config.yaml
head_dim: 128
d_mlp: 768
rope_base: 1640.0
rope_fraction: 0.25
bias: "all"
init_std_down: 0.0
MLP neurons of a small language model. Each row is named by its layer, matrix (down: output weights) and neuron, and shows model dimensions 176-303. Each number is 50 + 15 x the weight over its row's rms, rounded and kept within 0 to 99.
After each neuron's rows, "raises" lists the tokens whose logits its output raises most directly, leaving later layers aside.

L8.down250:49 42 58 52 38 60 21 33 20 34 41 65 64 31 44 47 59 55 43 54 46 52 59 56 63 54 59 85 76 45 45 53 10 86 55 51 40 32 42 37 37 68 59 36 49 63 71 56 24 75 48 44 48 51 69 59 42 33 40 81 59 36 51 59 13 51 66 51 67 44 55 62 26 31 57 59 46 30 33 63 27 58 52 30 64 39 69 52 33 29 69 79 44 56 60 68 65 43 47 63 24 62 63 38 60 63 67 65 55 53 50 53 38 56 46 46 54 59 26 52 52 31 58 40 11 55 58 38
raises: "h", "hi", "hel", "hy", "hes"

L13.down503:45 46 17 33 56 44 56 33 44 66 67 63 23 64 56 52 44 35 56 69 68 64 42 60 78 39 59 56 56 53 40 56 49 73 56 71 43 40 73 47 61 41 62 54 40 41 65 49 22 25 20 44 91 52 55 62 54 60 40 69 37 68 50 44 27 57 36 47 45 37 50 70 27 53 45 51 53 60 66 60 30 55 40 55 54 70 49 28 31 63 67 30 66 55 56 60 35 50 43 83 39 56 45 47 67 58 54 31 49 29 82 26 32 42 28 61 22 60 41 61 61 60 45 40 63 47 62 58
raises: " began", " took", " would", " competed", " came"

L4.down247:51 29 54 44 51 26 45 54 40 55 40 29 55 74 52 74 48 57 51 60 42 55 55 66 70 41 40 33 44 65 52 44 40 56 50 64 49 50 43 55 51 42 72 43 47 44 60 80 54 59 66 61 45 31 72 82 48 51 46 57 46 66 78 53 40 66 73 39 50 80 74 39 71 55 66 30 52 44 53 64 45 56 33 53 54 26 16 76 47 53 64 62 46 90 40 37 47 33 65 45 51 46 44 46 37 47 48 72 28 62 23 54 51 48 43 69 50 40 38 90 60 49 53 34 60 42 33 72
raises: " its", " the", " their", " them", " his"

L6.down250:81 58 38 54 58 62 28 65 65 56 55 48 55 52 49 42 70 39 48 42 47 35 46 53 38 75 45 62 55 62 77 41 39 25 46 73 38 71 42 17 39 66 33 53 33 26 38 61 72 59 79 57 56 66 35 39 79 26 42 62 80 50 62 45 37 63 67 50 48 82 40 58 63 49 30 47 39 50 46 29 57 47 40 65 48 48 70 36 41 44 34 52 63 54 66 49 14 38 50 52 37 51 28 21 75 33 72 33 27 51 48 36 83 59 40 52 59 73 51 55 60 23 45 60 81 45 46 43
raises: "a", "ica", "ake", "any", "ane"

L2.down409:51 71 73 69 50 62 66 42 27 41 44 60 68 56 58 61 23 27 53 23 34 26 54 42 58 38 48 32 51 43 48 45 32 69 66 54 58 74 14 58 73 48 57 54 48 51 48 60 61 65 52 27 45 49 65 45 44 57 59 36 43 41 60 61 68 31 71 52 61 55 46 40 73 50 44 67 74 63 32 48 50 45 51 57 44 40 58 42 50 71 38 76 47 45 49 46 46 20 53 75 45 33 46 36 54 53 59 51 55 61 77 35 43 30 44 56 32 51 39 25 35 78 36 45 61 46 55 50
raises: "\n", "\n\n", ";", "\n ", ","

L4.down637:21 65 41 43 36 61 37 45 82 61 50 48 32 43 26 48 59 68 56 49 51 52 39 33 77 49 38 47 19 35 27 27 53 53 70 51 43 31 45 45 65 57 50 22 64 50 51 58 50 79 82 68 71 64 53 58 71 37 70 57 42 40 23 68 54 60 39 15 55 48 32 46 45 57 73 17 41 54 73 41 56 46 27 47 64 44 36 47 54 26 35 43 31 70 37 61 47 29 78 57 47 33 64 80 39 35 14 53 37 59 50 47 45 46 76 46 50 47 46 49 30 25 32 36 33 56 62 19
raises: "ri", "orn", "rs", "rial", "r"

L7.down733:44 47 53 61 61 51 41 33 62 41 47 90 45 70 23 47 44 68 66 43 38 55 56 49 52 47 87 15 58 45 41 42 50 26 66 63 52 64 62 62 79 60 48 41 33 60 36 71 36 73 56 43 39 53 78 68 39 51 63 51 49 45 46 66 53 72 66 51 30 38 55 48 45 34 34 53 50 61 45 30 41 26 53 50 29 60 32 72 58 54 47 64 56 56 57 29 57 46 40 47 67 45 31 42 66 64 55 59 70 66 65 61 20 34 44 30 56 36 60 65 35 37 55 36 47 46 44 31
raises: "\n", "-", "\n\n", ":", " Total"

L13.down160:40 80 62 54 44 55 46 26 40 47 60 62 68 39 52 40 50 64 47 46 47 83 45 66 48 34 31 40 62 42 51 71 59 54 60 28 38 34 54 48 54 32 51 40 46 61 80 58 36 55 54 56 63 26 35 59 37 56 34 48 45 63 63 45 55 50 48 66 41 77 34 41 71 52 37 45 40 52 57 44 56 42 56 26 42 45 43 54 65 36 52 58 71 39 41 49 61 61 29 61 59 36 75 21 47 36 52 45 65 45 53 89 61 28 41 67 78 48 26 41 66 49 55 69 55 50 43 77
raises: " another", " a", " several", " two", " the"

L13.down719:14 65 67 72 41 43 50 61 74 30 40 34 45 55 52 54 60 52 44 44 40 74 52 83 24 49 26 36 50 55 55 73 55 41 50 44 40 43 40 37 71 11 54 52 41 44 40 55 30 46 27 64 33 48 28 40 48 50 54 57 41 41 84 56 47 53 62 74 35 40 25 50 81 54 29 38 66 77 68 61 07 71 34 68 45 65 55 82 54 72 33 44 29 72 18 36 60 59 52 38 33 67 45 56 30 40 56 59 52 58 59 64 75 57 28 69 60 51 28 57 50 39 50 45 39 53 32 56
raises: " its", " another", " much", " more", " a"

L2.down438:40 63 26 51 35 45 53 61 58 44 51 38 42 41 35 54 44 59 50 70 51 61 43 57 75 23 47 47 70 17 56 25 49 67 69 29 45 82 61 69 35 46 23 44 40 63 37 41 44 22 58 61 49 58 38 41 48 57 53 46 48 51 99 52 43 59 32 42 31 36 31 39 49 46 38 57 75 49 37 51 36 80 46 82 66 42 38 46 28 34 59 49 78 43 48 34 46 39 69 88 34 81 62 73 61 24 45 39 46 53 23 55 24 31 46 55 69 40 56 51 73 61 45 49 64 33 71 55
raises: "le", "ne", "mb", "les", "long"

L11.down621:41 54 57 61 87 46 62 32 58 43 55 45 57 58 70 52 68 71 33 42 76 55 66 42 45 57 69 36 53 50 34 59 45 43 57 36 54 51 31 48 47 89 33 69 37 30 55 20 48 55 41 54 69 36 32 56 40 63 58 68 69 60 49 46 88 49 49 40 32 52 58 51 61 47 71 52 51 71 72 31 57 73 68 64 60 45 60 47 35 35 63 33 43 54 63 50 79 65 63 41 48 71 55 42 79 51 26 78 42 50 48 39 33 28 57 54 40 24 52 67 63 70 50 68 46 48 38 44
raises: "zo", "z", "zy", "za", "zi"

L11.down517:34 34 65 24 42 49 26 55 49 34 62 47 37 41 45 83 34 32 08 54 56 43 36 69 56 12 20 42 53 81 55 44 42 50 40 50 52 68 36 63 28 59 50 73 59 45 63 50 62 65 27 60 65 66 68 56 62 58 29 65 49 32 46 60 39 27 49 58 62 74 35 69 68 52 56 32 51 39 61 30 34 57 20 46 57 61 78 64 41 44 54 46 86 45 41 38 56 33 55 44 49 55 37 31 24 63 58 75 75 49 46 38 75 56 49 78 52 55 46 27 47 44 64 68 57 44 48 73
raises: " the", " its", " another", " a", " his"

L2.down625:80 49 86 57 51 46 73 32 54 57 19 53 37 47 34 51 38 64 33 38 23 59 78 60 43 28 79 09 34 76 38 38 55 46 51 63 59 54 54 53 49 60 51 50 50 55 45 77 61 62 48 45 26 29 67 34 36 44 31 42 31 28 35 39 50 64 49 56 39 41 39 39 65 45 48 43 44 38 54 82 46 39 51 70 51 72 66 55 60 62 33 32 57 53 51 47 55 46 47 57 89 39 72 62 34 57 62 54 52 56 80 57 42 40 36 69 57 80 41 49 45 46 68 62 43 89 56 42
raises: "\n", "  ", "\n\n", "\n ", " -"

L2.down754:51 45 29 36 64 44 34 34 41 58 55 66 33 46 51 62 66 51 34 25 57 62 66 22 67 51 50 65 64 62 64 33 35 55 46 49 35 38 56 55 76 39 34 46 41 43 52 53 71 49 38 53 49 29 66 51 37 43 65 59 36 25 34 82 46 56 64 62 69 29 47 49 38 43 41 62 61 37 51 37 71 38 20 47 46 65 11 67 59 57 52 57 53 12 34 53 41 73 42 23 40 77 78 54 50 68 49 78 48 53 21 56 58 81 85 47 68 61 66 58 66 46 52 58 38 37 32 44
raises: "|", "=", "The", "There", "Char"

L11.down165:55 80 42 58 76 48 63 57 66 60 46 59 32 43 51 56 49 26 47 50 52 57 64 34 38 61 62 49 41 44 38 41 68 64 37 28 59 19 32 61 49 34 15 65 51 56 36 74 40 60 46 51 39 48 38 68 42 40 41 55 56 36 83 41 63 64 73 41 41 40 37 35 34 46 35 53 40 48 55 42 49 19 21 65 43 55 57 75 46 25 50 50 37 74 38 45 52 63 35 37 46 69 50 58 35 47 48 63 61 37 56 33 47 47 40 47 50 27 58 66 69 56 73 75 76 33 46 93
raises: "n", "em", "on", "et", "ep"

L11.down311:51 52 39 46 33 45 48 36 30 29 20 40 27 52 37 46 68 59 61 55 55 48 61 46 54 62 40 41 36 44 37 67 47 48 69 41 53 39 12 45 37 56 39 68 46 49 46 62 76 64 70 49 19 54 13 48 45 41 58 30 42 47 60 73 53 23 38 76 49 76 40 24 60 55 51 59 54 46 43 38 43 50 53 52 45 33 41 50 53 51 55 70 61 46 70 47 45 32 44 69 24 55 47 49 47 35 23 41 33 81 38 75 50 49 75 57 44 62 30 30 66 74 59 36 43 72 45 47
raises: ";", " –", ":", " |", ")"

L2.down378:38 51 49 42 89 61 38 50 60 50 55 52 43 44 49 46 41 51 48 46 47 44 48 42 64 33 49 79 54 44 55 28 27 51 47 39 58 52 36 34 51 39 54 49 40 55 53 69 57 60 44 78 37 61 51 41 50 33 36 66 34 58 91 62 57 36 53 53 38 34 59 34 60 45 80 55 35 63 37 49 48 32 51 61 29 58 49 35 44 39 44 60 55 68 47 64 64 47 69 36 41 08 61 59 34 63 65 49 75 60 25 38 29 33 43 41 52 60 47 65 18 33 32 31 44 64 51 63
raises: "ip", "ilia", "s", "/", "ips"

L13.down233:49 59 41 62 76 36 42 48 66 43 45 68 32 37 51 65 69 58 30 67 54 28 53 36 45 64 46 51 69 42 54 48 52 31 29 44 64 51 59 60 29 27 22 52 59 29 72 69 24 67 63 59 61 57 66 44 56 47 57 46 42 38 53 42 08 99 62 43 51 42 41 43 45 27 52 81 36 67 56 63 26 60 41 24 57 54 36 53 58 33 49 54 29 67 31 83 44 75 36 49 19 62 53 73 63 34 62 66 43 37 57 79 64 57 81 31 53 53 56 43 75 44 82 67 43 75 82 23
raises: "ep", "h", "on", "ons", " points"

L4.down764:61 22 34 06 71 36 63 66 57 78 47 38 56 71 75 40 61 63 59 50 36 46 44 58 61 56 44 56 37 42 17 45 28 25 78 53 42 67 68 58 34 38 42 51 56 82 47 43 32 76 61 47 50 49 68 34 32 65 66 63 42 46 49 14 45 73 50 36 47 46 49 38 59 85 31 30 58 74 37 58 43 50 61 40 76 39 53 25 40 44 44 54 58 43 56 38 79 17 63 54 57 63 42 73 58 24 49 55 71 31 47 35 41 51 37 51 40 44 64 30 44 43 29 90 52 56 70 38
raises: "ting", "ted", "ti", "go", "ged"

L12.down184:50 56 59 91 39 52 39 44 44 58 51 57 32 61 43 64 76 61 41 51 54 37 35 65 34 57 42 40 51 53 18 31 44 50 61 34 81 68 14 70 56 77 35 57 52 55 51 62 74 54 67 27 68 62 62 23 51 71 50 44 54 11 55 31 42 78 42 39 52 56 53 39 57 59 53 60 46 38 37 59 63 55 25 23 47 60 18 33 42 38 40 49 27 53 34 57 39 37 54 75 32 65 68 63 44 29 41 44 68 63 33 46 27 28 37 45 32 17 45 57 45 47 44 44 30 71 51 64
raises: "ions", "ion", "ional", "s", "ive"

L11.down386:51 54 47 59 63 28 48 58 35 61 41 42 31 46 48 49 36 56 45 40 68 53 42 47 71 49 33 59 59 84 45 42 79 61 57 83 46 63 28 69 49 28 51 68 12 46 57 78 51 44 74 61 61 42 48 67 32 28 70 75 34 60 53 43 38 61 34 45 60 42 38 23 55 49 45 87 41 43 60 35 56 75 20 53 38 55 28 60 70 68 62 56 46 36 38 34 46 34 69 49 34 56 63 50 45 43 25 58 61 38 54 65 63 32 41 65 77 81 15 99 45 20 58 56 32 49 41 60
raises: " themselves", " their", " him", " them", " its"

L8.down27:57 24 53 60 62 60 61 52 38 66 32 44 34 42 36 99 37 76 51 46 45 60 73 34 24 67 45 47 42 61 55 52 73 34 58 35 54 41 45 68 49 72 36 50 64 34 23 69 51 63 45 52 56 59 70 39 48 56 54 34 85 38 53 24 53 36 45 45 28 58 59 57 26 42 53 39 37 31 37 66 66 58 61 67 63 24 46 33 62 29 36 52 56 59 79 38 63 71 48 26 62 76 42 72 52 50 67 49 30 49 39 35 44 41 56 46 41 28 60 24 52 66 41 42 43 55 27 57
raises: "ized", "y", "ised", "ies", "izing"

L2.down680:35 36 54 71 77 41 76 68 60 59 49 39 74 58 67 55 45 41 34 64 62 79 35 25 40 28 56 62 26 61 33 71 36 71 55 71 43 44 48 55 50 48 33 58 70 67 49 43 63 42 26 60 50 44 65 48 33 71 40 45 62 39 55 47 60 51 25 54 40 60 59 41 51 27 26 73 82 59 64 44 64 68 43 44 61 31 42 41 44 41 80 45 63 55 55 59 59 45 33 27 43 60 31 39 63 21 66 74 57 48 54 32 74 31 75 56 70 38 48 50 55 60 57 36 47 38 24 32
raises: "uo", "uring", "ury", "uch", "uss"

L10.down567:46 48 71 41 57 24 32 55 49 52 57 76 58 64 56 57 61 24 62 41 64 54 66 54 66 34 54 29 45 57 49 56 68 66 48 67 56 64 53 49 50 37 51 50 67 41 64 45 61 55 51 57 47 65 48 57 58 61 71 55 56 62 62 59 22 65 84 70 61 68 34 42 76 43 47 52 52 52 57 56 31 62 37 44 51 50 28 62 52 44 59 46 38 29 22 62 42 49 34 55 39 57 52 49 42 38 52 79 61 65 69 34 67 41 38 64 68 11 48 65 49 31 55 61 75 52 39 40
raises: " the", " a", " an", " him", " this"

L8.down337:65 58 54 44 61 27 46 52 41 58 56 39 52 48 41 49 76 72 59 65 47 78 71 14 58 38 41 35 67 41 24 68 66 88 64 69 68 63 33 57 56 17 54 99 42 25 51 35 47 46 65 53 46 48 34 51 49 39 38 43 42 18 64 63 40 62 55 34 68 45 35 17 69 42 63 53 48 38 42 53 22 74 58 49 53 54 33 46 37 20 70 60 39 36 59 36 41 56 69 51 59 33 51 27 66 37 48 56 52 40 33 74 48 52 52 41 47 36 45 53 43 37 79 83 23 44 69 43
raises: "ge", "ger", "gi", "ble", "gun"

L2.down27:60 33 36 33 63 36 30 21 30 48 44 64 43 53 41 60 71 57 47 24 49 47 60 14 79 44 55 54 69 57 58 36 29 46 48 52 45 51 47 58 79 44 33 60 44 42 50 54 66 48 29 52 62 47 54 46 46 40 62 59 40 18 27 79 54 49 58 63 77 16 50 50 47 51 41 70 66 47 47 53 72 41 29 58 45 47 21 46 43 49 48 52 47 04 42 59 51 55 49 17 59 81 73 56 50 52 51 75 58 58 29 38 39 71 80 47 76 56 63 54 73 45 48 48 49 46 18 60
raises: "|", "=", "After", "In", "Or"

L10.down116:48 33 40 50 64 45 62 46 80 29 54 68 39 55 48 51 42 43 32 48 52 60 53 34 64 74 61 61 35 40 22 51 51 36 32 34 68 71 40 65 42 49 32 43 32 64 53 49 27 69 41 42 78 55 65 64 35 42 64 70 50 42 65 49 19 59 63 47 24 41 44 47 72 65 65 65 45 57 61 73 40 67 38 45 37 56 52 56 66 59 33 56 31 55 35 20 21 53 50 77 42 66 42 24 45 64 19 55 44 34 42 63 45 62 46 82 50 37 46 43 91 54 64 64 37 51 47 33
raises: " players", " Athletic", " teams", " fans", " league"

L11.down705:29 50 74 56 31 60 58 46 47 52 24 58 40 55 52 62 44 54 54 62 39 79 48 39 51 59 51 44 34 31 33 65 44 38 18 57 41 47 46 75 63 36 17 48 33 42 50 53 36 56 55 67 67 59 17 86 65 35 29 33 55 46 41 64 49 62 61 00 54 40 58 52 58 50 71 46 40 71 52 58 44 56 44 41 37 17 17 49 39 49 44 32 39 41 52 47 45 38 46 66 60 47 21 40 39 33 31 60 30 38 69 32 60 25 27 52 41 68 52 28 53 70 29 42 61 64 55 34
raises: "rd", "o", "ume", "ter", "up"

L12.down50:11 59 34 65 62 59 59 28 58 43 70 62 49 50 44 59 54 43 40 35 52 73 43 28 64 66 59 56 48 41 43 46 47 48 63 48 64 71 46 52 31 63 72 56 65 30 58 44 58 88 65 63 58 52 47 52 32 33 57 52 51 27 51 35 33 42 58 48 60 59 42 60 34 57 57 60 41 65 09 69 38 38 54 22 70 52 38 62 48 31 52 52 42 47 62 76 66 64 51 57 60 20 42 49 40 42 54 69 58 48 56 58 64 31 55 25 50 33 59 50 54 34 61 69 37 52 49 42
raises: "os", "ers", "er", "ek", "o"

L10.down388:38 54 49 42 68 59 42 34 57 48 60 80 47 66 47 67 47 53 39 41 44 74 61 40 53 93 47 37 72 60 64 55 46 43 49 57 48 57 39 49 65 61 75 70 20 21 52 40 86 56 48 51 76 47 27 51 64 29 63 27 46 49 53 40 68 57 54 22 36 32 51 57 75 48 57 41 43 50 64 33 01 50 57 55 66 43 27 62 52 29 23 22 53 42 33 53 60 67 64 30 40 41 42 29 27 42 77 35 26 18 76 33 54 48 56 53 53 33 57 40 51 37 59 65 60 38 47 42
raises: "o", "inal", "ini", "os", "oni"

L13.down17:49 55 52 35 28 43 64 66 40 34 59 62 30 56 80 72 56 69 72 55 71 63 69 63 62 70 41 56 79 59 47 60 86 43 63 60 25 63 62 61 48 37 35 53 58 52 59 47 25 65 54 74 52 40 65 63 71 67 41 50 60 74 34 45 46 39 74 62 83 99 50 33 81 43 28 30 74 52 64 61 18 57 25 26 45 21 49 71 51 39 51 44 53 46 00 46 39 55 21 32 46 33 67 61 16 52 64 40 61 66 77 55 52 55 48 63 43 27 35 54 24 44 35 73 53 61 40 49
raises: " the", " its", " another", " their", " these"

L6.down627:49 19 35 50 63 49 36 55 36 46 32 33 40 72 51 10 62 59 14 40 55 44 68 46 42 63 35 25 53 29 51 48 30 36 34 51 54 50 54 24 55 48 46 49 61 36 83 72 37 84 90 44 46 41 52 73 50 48 65 67 48 41 45 69 67 28 57 49 66 58 74 49 36 07 53 53 40 36 44 58 37 69 76 20 61 58 61 23 19 39 59 62 39 45 47 79 54 63 43 72 54 49 64 51 65 70 66 65 43 66 61 42 48 28 48 49 67 38 25 51 66 38 15 52 53 41 58 60
raises: "hi", "hy", "hu", "ics", "ic"

L13.down735:75 54 70 60 83 43 46 60 35 73 52 31 44 81 56 51 73 56 20 45 26 57 56 62 52 74 52 43 50 62 48 58 45 39 29 70 75 77 50 66 41 20 38 28 62 45 29 34 32 87 49 60 62 45 45 48 35 24 34 56 68 48 34 35 32 23 47 46 72 22 43 26 76 47 09 50 56 85 29 34 50 38 55 15 47 69 40 70 60 56 69 49 67 71 90 48 39 15 56 48 25 35 50 64 59 33 67 44 65 59 74 37 45 31 31 25 55 65 72 43 33 34 51 50 60 41 37 27
raises: "ti", "t", "to", "top", "red"

L10.down332:36 53 23 53 55 23 80 33 75 53 60 49 23 68 32 47 51 46 25 73 34 43 59 44 52 63 56 56 35 61 62 22 45 48 29 54 43 69 51 73 19 40 53 66 37 40 48 64 59 56 54 62 60 56 74 76 36 44 73 55 70 32 55 46 44 42 33 46 52 44 73 45 62 54 37 69 84 72 69 48 55 49 38 51 46 53 37 39 70 54 45 53 69 60 34 38 46 53 49 75 62 60 50 41 50 62 46 26 54 32 36 61 47 74 46 59 46 69 52 51 91 42 47 56 65 57 39 40
raises: " players", " fans", " Player", " player", " game"

L12.down686:46 70 63 66 37 43 49 78 30 73 64 52 40 42 73 42 75 50 51 80 69 58 44 56 69 50 72 44 62 48 47 60 78 31 53 48 31 39 33 41 51 61 43 49 49 50 28 62 60 26 51 51 50 47 64 54 57 45 55 51 58 67 56 54 55 43 30 39 58 50 47 43 38 28 56 51 16 63 54 39 43 45 41 59 51 44 58 45 69 30 54 41 76 85 29 62 73 31 64 29 66 47 42 60 55 72 55 41 54 56 61 45 34 46 51 46 27 82 13 79 54 60 36 57 31 62 50 28
raises: " Jonathan", " Chris", " David", " Robert", " Steven"

L13.down161:50 42 82 58 36 44 29 71 08 57 56 27 54 59 52 46 27 73 77 35 63 50 35 72 43 44 58 82 43 60 42 54 51 53 74 21 45 70 42 40 32 77 25 62 46 71 33 69 63 51 76 53 54 48 46 48 67 50 40 29 55 50 77 65 60 21 44 77 34 60 37 43 35 78 53 66 52 43 07 45 56 49 59 41 48 36 78 63 59 52 30 63 64 44 62 28 59 74 46 47 69 58 40 47 55 53 33 27 31 57 39 61 37 49 70 46 61 60 54 22 26 69 41 47 24 45 52 94
raises: ":", ";", " –", " |", " :"

L11.down188:49 53 38 52 39 52 32 42 57 26 60 42 48 74 48 65 45 49 33 47 54 42 79 63 57 61 76 44 73 26 50 38 60 42 50 47 56 54 73 32 40 35 49 56 62 67 54 41 38 82 57 47 49 30 31 73 45 16 46 48 72 51 52 55 65 48 69 33 45 33 58 45 21 31 74 39 48 41 38 41 42 68 16 46 53 53 44 53 41 33 56 58 52 32 43 24 62 56 57 53 49 37 48 24 56 28 48 32 27 56 36 66 33 32 38 43 51 36 49 40 65 62 48 77 44 08 37 38
raises: "le", "–", "-", "ie", "les"

L4.down584:70 37 31 62 50 50 54 72 49 66 49 72 33 18 52 64 56 58 34 47 46 75 47 38 52 45 35 43 25 50 38 28 73 65 48 53 60 53 70 47 44 71 33 42 33 40 64 58 60 45 50 82 61 50 58 60 83 48 32 76 52 38 63 76 35 49 26 32 45 11 48 99 54 49 40 74 53 49 27 57 82 57 46 54 42 68 42 36 56 44 63 60 66 25 46 33 53 64 30 34 58 22 63 65 22 49 55 67 56 51 43 39 56 29 63 40 50 48 51 32 54 49 24 62 51 74 22 61
raises: "iter", "ution", "ise", "uc", "ut"

L11.down245:49 42 52 41 38 33 28 61 58 55 46 49 48 33 62 56 63 28 40 54 37 52 47 59 62 57 37 60 50 65 54 53 71 54 64 66 55 46 51 73 53 39 61 62 38 48 63 53 57 56 54 60 40 29 62 99 55 56 50 65 48 61 81 41 19 60 59 52 59 99 30 46 71 44 66 42 39 59 57 23 47 63 35 66 21 47 58 61 54 37 68 34 37 73 44 51 69 50 68 61 74 43 46 49 26 42 60 54 47 44 67 52 66 26 41 41 67 55 70 50 53 36 70 32 40 80 20 40
raises: " its", " their", " the", " them", " his"

L10.down315:41 42 54 40 60 57 41 54 63 66 69 29 58 17 44 46 10 50 43 22 61 61 51 66 71 72 80 56 37 45 40 47 34 45 64 45 73 37 51 37 77 49 49 56 32 60 34 65 36 23 59 56 38 54 60 71 57 20 43 90 53 50 38 73 55 47 66 40 55 62 47 60 60 79 56 61 68 55 56 58 59 40 35 87 70 47 46 50 59 67 44 63 52 43 61 53 30 50 42 50 33 52 14 34 49 60 42 29 38 35 55 53 62 55 39 72 69 50 90 41 30 45 31 59 62 62 61 39
raises: "ase", "ering", "ele", "ane", "a"

L12.down51:54 52 37 62 55 11 19 53 24 74 50 57 40 45 49 24 52 38 65 49 59 33 50 65 50 47 50 33 53 49 24 43 25 44 63 63 52 42 40 47 37 48 48 61 66 44 49 57 88 62 48 42 52 50 41 38 70 67 65 69 61 24 46 54 33 73 30 40 41 53 74 56 65 48 72 62 47 52 32 69 34 41 50 69 63 37 26 44 88 34 39 62 72 30 62 39 54 56 56 52 63 50 69 61 44 28 31 56 36 68 51 50 45 45 82 57 27 51 51 29 50 32 12 54 44 70 87 41
raises: "ts", "t", "ting", "ted", "ta"

L11.down172:43 71 55 60 83 28 34 57 49 58 47 61 44 48 58 59 35 69 32 40 64 53 38 40 76 44 18 51 45 46 32 40 61 38 45 45 67 42 42 39 47 41 23 71 37 70 59 64 83 65 46 56 51 17 72 65 46 34 59 78 36 53 86 72 36 45 31 39 58 44 36 12 45 63 30 64 54 29 56 76 48 46 09 72 43 64 35 83 61 66 52 42 55 55 38 52 58 54 54 53 17 62 32 57 22 62 65 58 79 40 35 71 75 54 26 53 53 71 28 73 58 28 73 61 50 42 51 56
raises: " them", "ments", " themselves", " their", " that"

L10.down132:33 33 63 39 81 19 47 71 39 61 63 56 56 63 73 66 33 39 51 46 53 51 47 53 55 40 07 50 50 45 43 36 80 73 60 77 49 51 53 67 59 36 09 38 45 65 47 55 50 51 52 45 29 42 81 68 57 35 81 65 48 41 72 48 09 55 52 77 42 49 40 29 60 49 43 44 51 49 53 53 42 59 37 50 32 38 20 74 51 43 81 33 55 49 46 61 59 36 63 55 56 62 38 71 26 41 52 84 64 61 46 33 52 61 53 54 70 50 47 62 44 35 67 51 62 22 41 63
raises: " him", " them", " the", " these", " this"

L2.down229:47 36 42 15 57 34 43 26 41 44 41 65 60 41 55 64 50 67 55 34 47 50 50 00 66 21 39 70 73 40 41 47 38 39 56 61 39 29 40 50 51 44 20 52 45 38 50 44 61 74 38 36 59 37 43 63 30 43 53 57 45 24 25 69 54 55 56 39 76 46 44 69 74 37 35 55 67 43 48 61 55 50 38 61 35 50 34 41 45 63 20 51 29 10 49 49 41 61 52 25 76 62 66 72 66 55 51 69 38 56 44 45 52 66 55 41 88 56 50 51 58 54 50 55 40 56 33 80
raises: "|", "For", "There", "From", "Club"

L11.down484:57 57 39 69 25 54 33 54 79 58 67 44 20 32 76 62 39 46 33 45 71 51 52 49 67 62 36 72 54 39 38 66 32 55 38 40 48 60 65 43 53 52 54 63 66 67 50 55 54 36 49 53 65 48 35 39 60 77 57 72 55 81 56 32 52 63 70 59 53 44 51 41 20 59 13 63 83 38 52 52 56 76 44 50 29 51 66 41 16 58 42 49 46 78 29 54 67 60 32 65 55 37 41 66 53 54 52 33 57 38 28 44 46 35 46 49 31 31 86 57 56 57 47 42 35 42 82 39
raises: "'", "’", "s", ",", " who"

L7.down485:48 56 40 59 42 51 56 41 58 43 08 42 70 50 50 45 41 29 48 35 44 00 52 48 62 48 39 65 53 46 39 45 50 39 23 56 85 42 53 51 59 42 43 68 43 42 54 65 51 35 64 54 50 56 30 44 58 74 22 57 46 36 79 75 18 54 54 69 60 54 28 37 51 27 42 43 45 47 46 53 93 28 66 48 43 68 47 45 15 54 46 60 38 33 43 59 22 24 35 80 26 61 57 60 82 61 28 43 59 58 72 58 52 80 29 80 66 96 51 61 35 73 67 44 29 53 71 68
raises: ".", "\n\n", " name", "\n", " beginning"

L13.down401:33 63 63 63 31 51 47 71 49 74 51 65 47 56 59 49 67 33 53 60 67 34 59 12 59 48 51 52 76 34 45 47 57 27 60 34 34 58 46 46 50 56 33 56 54 55 42 49 55 28 57 49 60 56 56 50 51 32 72 66 47 44 43 48 75 40 66 37 61 69 41 23 57 25 44 37 31 82 53 45 34 25 26 56 53 55 55 32 56 27 53 46 98 69 36 62 56 33 36 36 85 42 39 46 56 83 72 60 53 39 69 27 38 61 66 41 11 93 33 79 62 63 38 41 88 53 65 36
raises: " Robert", " Jonathan", " Joan", " Tony", " Antonio"